From a checkpoint of a small transformer trained on Wikipedia.
Architecture: learned positions, biases, tied embeddings.
MLP neurons of a small language model. Each row is named by its layer, matrix (up: input weights) and neuron, and shows model dimensions 0-127. Each number is 200 + 30 x the weight over its row's rms, rounded and kept within 0 to 999.
After each neuron's rows, "fires after" lists the tokens most often just before its 100 highest values on Wikipedia text that the model never trained on.

L6.up10,236,235,141,183,100,209,271,171,222,176,245,226,186,209,207,204,218,253,185,151,204,232,227,148,165,232,256,202,208,214,219,204,215,183,132,191,232,179,172,243,175,242,259,272,181,211,176,198,177,234,204,227,163,168,215,154,215,198,207,232,162,178,198,130,199,202,202,179,182,220,217,215,209,217,194,204,130,197,169,151,172,185,171,219,223,218,244,200,234,204,209,218,289,214,169,220,144,185,201,156,119,222,165,172,176,181,215,195,193,216,182,218,167,181,199,188,203,190,154,189,214,234,217,201,173,176,177,223
fires after: " the", " The", "The"

L6.up369,149,292,189,165,241,137,159,202,206,164,207,164,154,218,208,198,177,197,181,217,223,159,207,196,194,213,200,230,180,268,239,178,186,222,164,203,238,207,143,187,181,192,212,179,183,201,284,226,226,202,154,212,226,157,240,217,212,207,236,191,197,180,177,223,149,211,211,227,235,166,168,237,200,220,200,194,202,194,176,227,233,191,232,189,197,208,174,204,195,197,199,179,215,180,172,212,190,121,218,199,96,232,163,200,219,195,230,189,198,227,276,208,163,184,240,149,248,194,197,181,182,205,223,240,199,233,128,222
fires after: " the"

L18.up1218,195,190,184,193,178,258,233,180,220,194,176,205,212,235,172,186,212,201,259,188,172,186,173,226,199,160,198,217,198,212,222,208,204,242,231,217,165,121,183,221,163,116,199,216,170,292,230,224,278,265,209,246,184,175,199,224,175,192,239,183,188,164,158,182,208,251,210,193,201,215,214,199,216,212,137,259,202,194,204,211,237,232,190,234,232,164,237,193,203,200,199,205,172,230,158,138,134,174,231,209,154,123,188,210,192,183,175,190,186,203,197,224,177,172,228,198,198,247,208,231,200,231,204,133,180,129,195,206
fires after: " the", " in", " at", " on", " a", " to"

L6.up923,226,203,139,212,152,224,270,188,215,216,204,238,177,208,213,170,230,199,165,217,219,188,211,181,215,198,225,133,223,178,182,210,274,169,191,160,216,215,244,206,170,197,183,224,246,203,194,184,201,245,238,178,153,232,249,242,226,191,195,207,177,166,240,225,146,171,195,155,226,201,207,219,163,239,195,244,199,216,209,176,200,206,253,207,242,256,156,169,172,159,234,196,208,246,227,229,158,136,205,175,139,175,176,230,231,167,234,197,189,246,236,146,271,154,198,168,248,201,196,186,201,242,229,188,154,178,128,217
fires after: " the", " The", "'s"

L6.up155,177,214,155,286,181,181,231,192,149,213,200,153,205,174,216,226,189,192,165,199,195,247,214,231,197,204,207,178,205,163,201,188,206,153,172,206,185,195,158,209,157,202,228,169,232,198,156,207,209,220,210,209,224,196,194,175,213,194,192,220,213,230,187,233,219,171,244,201,192,213,120,165,185,193,239,142,215,167,217,239,203,247,176,147,197,163,186,266,163,169,203,224,174,229,189,228,172,188,242,141,193,177,166,235,202,216,198,215,206,221,225,207,203,200,219,252,200,167,218,178,193,160,187,159,228,181,231,194
fires after: "\n", ";"

L18.up1368,237,216,226,240,172,219,215,157,190,225,199,112,251,182,188,193,225,247,252,168,176,212,176,239,191,185,181,171,221,191,209,203,276,184,206,239,137,233,206,222,193,182,191,234,193,233,181,215,224,249,190,181,232,201,184,158,223,198,192,140,188,226,200,217,151,224,148,213,191,223,203,168,162,207,118,203,197,233,133,170,168,212,213,240,166,175,216,182,218,250,162,232,180,225,167,213,223,223,224,131,182,170,202,207,203,152,210,226,200,199,195,178,190,182,261,195,169,259,194,233,219,205,208,167,180,192,172,163
fires after: "|", " |"

L6.up1304,141,209,214,200,183,160,174,185,206,200,216,199,114,201,197,174,238,235,162,214,231,244,193,179,209,207,250,265,168,197,167,169,207,221,189,180,229,219,184,256,186,162,225,283,206,231,215,234,241,235,197,239,215,161,193,194,219,226,185,179,173,123,219,241,175,215,182,216,260,219,186,205,221,231,169,173,209,194,134,258,223,148,207,233,170,207,162,199,187,205,198,182,190,186,214,212,197,165,187,248,168,168,186,192,233,198,209,190,201,208,245,215,227,211,167,168,210,214,195,151,133,222,171,218,174,230,197,198
fires after: " the", " a"

L13.up782,258,198,227,223,183,228,191,170,207,212,219,208,240,214,261,162,173,219,216,180,219,268,200,183,173,206,178,196,206,221,257,202,233,230,249,170,201,187,206,195,159,214,195,200,214,190,187,209,249,223,168,193,211,186,209,176,213,195,211,197,219,207,211,211,176,221,205,165,200,206,220,200,255,219,223,148,180,210,221,199,245,179,193,224,235,192,162,164,243,212,204,216,212,192,228,148,197,176,245,185,159,181,168,180,229,189,163,215,156,190,251,181,201,151,212,237,207,209,159,211,211,197,197,143,249,242,183,241
fires after: " the", " to", " by", " supervis", " a"

L20.up806,185,210,182,203,176,218,235,181,167,184,170,146,280,219,180,216,174,201,224,177,238,195,234,202,207,248,173,171,182,177,191,192,227,183,182,241,189,224,146,207,210,166,251,225,262,151,213,198,191,197,217,233,146,183,179,198,221,230,226,182,181,232,184,189,196,234,230,203,135,129,176,174,149,160,214,181,209,225,217,213,233,201,196,233,141,156,233,245,153,211,148,247,174,189,225,203,246,196,196,200,195,184,179,165,225,179,182,224,154,209,191,178,174,183,226,193,127,175,165,235,165,212,224,187,178,152,179,157
fires after: " |", " 4:", ";"

L6.up6,137,173,167,169,207,188,219,131,181,179,191,189,188,190,207,257,215,267,222,181,153,245,187,276,187,206,161,230,228,207,130,206,221,205,214,180,283,174,185,186,193,215,194,208,215,179,246,195,156,178,188,209,171,162,194,209,230,210,196,197,193,198,189,177,176,215,117,222,191,190,224,220,224,162,162,207,237,190,227,137,162,197,200,277,228,226,181,144,230,185,221,234,198,201,218,241,165,190,200,233,211,243,202,199,240,209,215,226,189,165,168,144,157,202,214,230,194,216,165,248,210,161,176,190,196,162,174,183
fires after: " |"

L18.up285,166,176,216,224,200,189,200,213,191,140,178,217,230,197,255,183,212,224,182,191,237,189,217,241,210,220,267,215,223,188,210,157,176,194,177,199,209,243,154,233,224,191,202,149,178,184,143,225,146,183,212,168,192,161,208,239,213,154,217,191,236,225,167,184,214,207,185,179,170,191,196,186,181,202,222,187,204,192,200,225,170,207,209,197,220,203,218,221,260,215,231,220,243,219,210,199,212,150,164,258,128,223,175,233,251,261,213,203,218,212,217,197,199,221,225,221,197,226,246,117,162,239,210,234,176,203,184,195
fires after: " |"

L6.up387,222,231,184,181,199,203,245,139,167,182,228,168,166,183,222,209,197,182,210,213,182,180,162,219,181,213,226,210,207,244,186,206,222,178,170,151,230,227,197,246,152,203,206,216,213,174,232,237,153,205,204,247,151,161,218,200,211,187,188,181,145,234,221,212,186,187,183,172,225,207,240,199,159,235,174,233,225,150,171,262,178,202,229,166,200,209,188,219,208,218,155,149,222,213,214,237,192,190,245,172,186,156,237,221,235,215,235,203,232,169,228,175,272,180,196,221,218,171,193,203,241,203,222,207,184,205,209,204
fires after: "\n", " the", " in"

L13.up1507,279,206,221,183,198,161,181,161,311,205,165,174,198,169,209,201,191,124,228,204,213,224,211,106,222,178,170,181,147,184,225,199,203,206,185,234,191,218,203,183,184,163,235,212,179,213,152,245,211,184,224,232,229,219,206,135,157,195,193,222,243,205,153,176,175,199,285,208,182,215,240,177,227,223,210,186,164,205,182,216,197,212,190,163,155,229,227,242,196,202,200,222,188,181,218,175,178,232,212,192,192,168,150,163,239,155,223,186,210,257,245,223,176,184,173,240,190,178,188,182,165,176,189,176,226,260,156,227
fires after: " of", " by", " the", " as"

L6.up440,194,241,167,196,146,240,205,187,232,176,226,168,222,233,193,234,223,204,221,193,213,197,242,167,191,219,189,180,147,208,154,218,154,170,229,127,231,190,179,221,211,190,225,179,183,175,211,184,151,209,185,255,183,209,193,224,158,155,204,244,222,224,227,242,159,219,223,190,217,179,233,230,242,217,160,183,202,161,235,191,160,176,181,202,261,194,179,180,232,210,253,178,285,163,181,265,183,185,221,206,179,232,213,180,202,217,203,157,163,192,158,141,172,226,131,171,245,190,184,174,170,209,208,182,218,182,203,224
fires after: " the", " The"

L13.up483,193,173,263,193,162,227,170,160,212,238,153,149,205,179,173,183,149,203,190,214,200,244,136,184,193,181,196,210,254,208,163,209,199,217,206,158,238,199,211,182,176,173,223,194,221,217,188,219,233,220,192,219,179,154,170,204,196,225,189,241,180,224,245,244,209,210,144,190,169,184,196,236,236,245,185,200,202,211,191,249,198,281,230,261,168,215,204,230,209,221,220,213,216,194,186,202,194,210,169,151,186,147,170,178,177,185,205,234,137,246,199,182,229,193,207,147,215,217,216,189,111,237,214,204,215,185,212,191
fires after: " by", " the", " to", " under", " According", " according"

L6.up282,186,155,224,225,146,185,230,212,248,205,166,185,211,196,232,152,231,200,224,193,197,244,210,198,192,209,177,176,236,196,250,232,232,192,184,157,205,219,197,167,198,257,181,200,223,179,177,220,211,162,189,147,230,194,181,178,222,170,133,191,192,197,230,192,174,180,203,186,182,229,180,161,174,247,171,184,218,228,226,230,197,225,186,170,174,169,189,235,225,216,174,179,159,218,175,222,192,225,203,195,227,200,244,232,175,180,153,179,184,248,207,252,235,241,207,194,208,208,195,206,213,212,209,211,177,251,195,207
fires after: "|", " medal", " Gold", " first", "–9", "–1"

L6.up1050,181,240,168,223,151,155,229,192,243,224,237,233,197,225,206,256,171,197,220,197,119,230,208,248,185,176,245,170,235,176,270,198,227,256,183,154,192,176,205,244,206,233,189,179,194,236,225,200,162,254,200,236,155,165,162,224,213,180,255,183,213,135,213,226,148,245,181,208,201,211,209,175,189,234,200,186,211,190,186,218,238,188,203,207,214,219,197,202,212,200,172,229,212,251,164,194,197,190,197,210,192,226,197,158,134,187,153,231,214,179,197,178,198,192,191,192,159,228,158,130,156,221,187,238,160,230,186,193
fires after: " the"

L6.up609,195,157,173,158,230,169,258,211,189,174,186,187,226,186,167,167,125,231,225,177,238,189,206,230,177,213,146,171,205,186,196,225,235,217,206,212,263,168,204,164,244,214,236,245,204,222,226,209,157,161,185,192,102,168,261,202,176,218,217,261,208,182,213,163,156,241,140,165,162,212,204,210,224,186,159,193,220,251,177,205,149,172,179,209,212,215,179,267,252,178,187,184,178,146,215,200,191,220,183,210,197,197,185,203,231,194,194,180,226,189,147,186,205,187,196,204,201,178,200,185,189,166,197,132,179,244,246,172
fires after: "\n", " |", "|"

L6.up435,176,190,168,221,185,204,216,209,225,176,210,216,156,246,129,166,257,240,233,250,172,202,195,206,204,204,219,239,224,201,185,199,148,188,222,124,256,156,118,227,151,175,130,186,193,224,211,235,225,223,188,209,194,142,175,210,146,233,186,228,210,199,181,209,194,191,221,233,196,163,167,203,234,161,222,205,159,193,212,131,209,199,172,215,186,252,224,173,179,205,237,205,194,180,217,201,179,145,164,248,173,186,181,194,201,181,200,198,143,221,218,218,222,185,209,176,242,248,194,182,241,242,206,204,210,175,145,187
fires after: " the", " The", "The"

L6.up887,205,200,216,221,237,173,198,191,206,269,188,164,223,149,170,175,222,133,225,195,228,226,191,220,152,169,168,170,221,188,226,242,229,159,201,224,196,185,167,174,211,227,214,197,265,222,194,211,177,260,173,201,177,168,147,182,247,197,190,150,185,172,209,153,143,204,215,180,223,187,180,167,174,225,188,216,265,212,259,215,249,203,197,190,236,199,241,191,194,227,190,200,186,155,161,231,212,228,198,178,199,156,200,244,243,213,171,196,220,217,203,178,165,191,193,259,174,240,169,186,184,194,198,224,237,202,273,237
fires after: "-", "|", " |", " place", " –"

L6.up725,133,215,192,252,163,162,163,234,235,217,157,249,224,173,213,170,228,226,280,193,223,155,210,244,202,247,139,193,252,177,218,231,204,158,188,161,221,270,155,264,150,193,200,232,204,217,254,231,218,239,168,159,202,203,147,211,251,152,156,210,192,130,212,196,215,208,168,219,220,243,180,196,171,219,162,186,202,173,166,232,124,136,199,181,210,139,216,172,185,245,193,147,165,194,190,216,200,227,190,218,200,177,151,133,190,206,217,229,214,206,189,233,173,184,201,208,162,205,198,212,225,176,189,217,220,170,217,211
fires after: "\n", "-", "|"

L6.up401,191,218,171,191,199,197,249,208,214,246,198,179,204,188,207,171,226,203,291,231,189,193,187,196,172,222,201,177,276,184,185,203,214,189,250,230,173,196,214,209,202,151,245,225,230,230,207,213,219,214,185,228,181,219,190,197,275,172,221,190,195,228,173,206,242,194,166,231,200,180,194,174,188,171,167,216,224,212,195,225,178,196,202,199,183,194,272,184,202,188,189,189,233,183,139,255,173,175,231,149,213,149,252,193,209,217,171,180,198,259,220,194,204,190,221,199,222,176,247,201,163,186,215,186,267,234,255,221
fires after: " |", "\n", "|"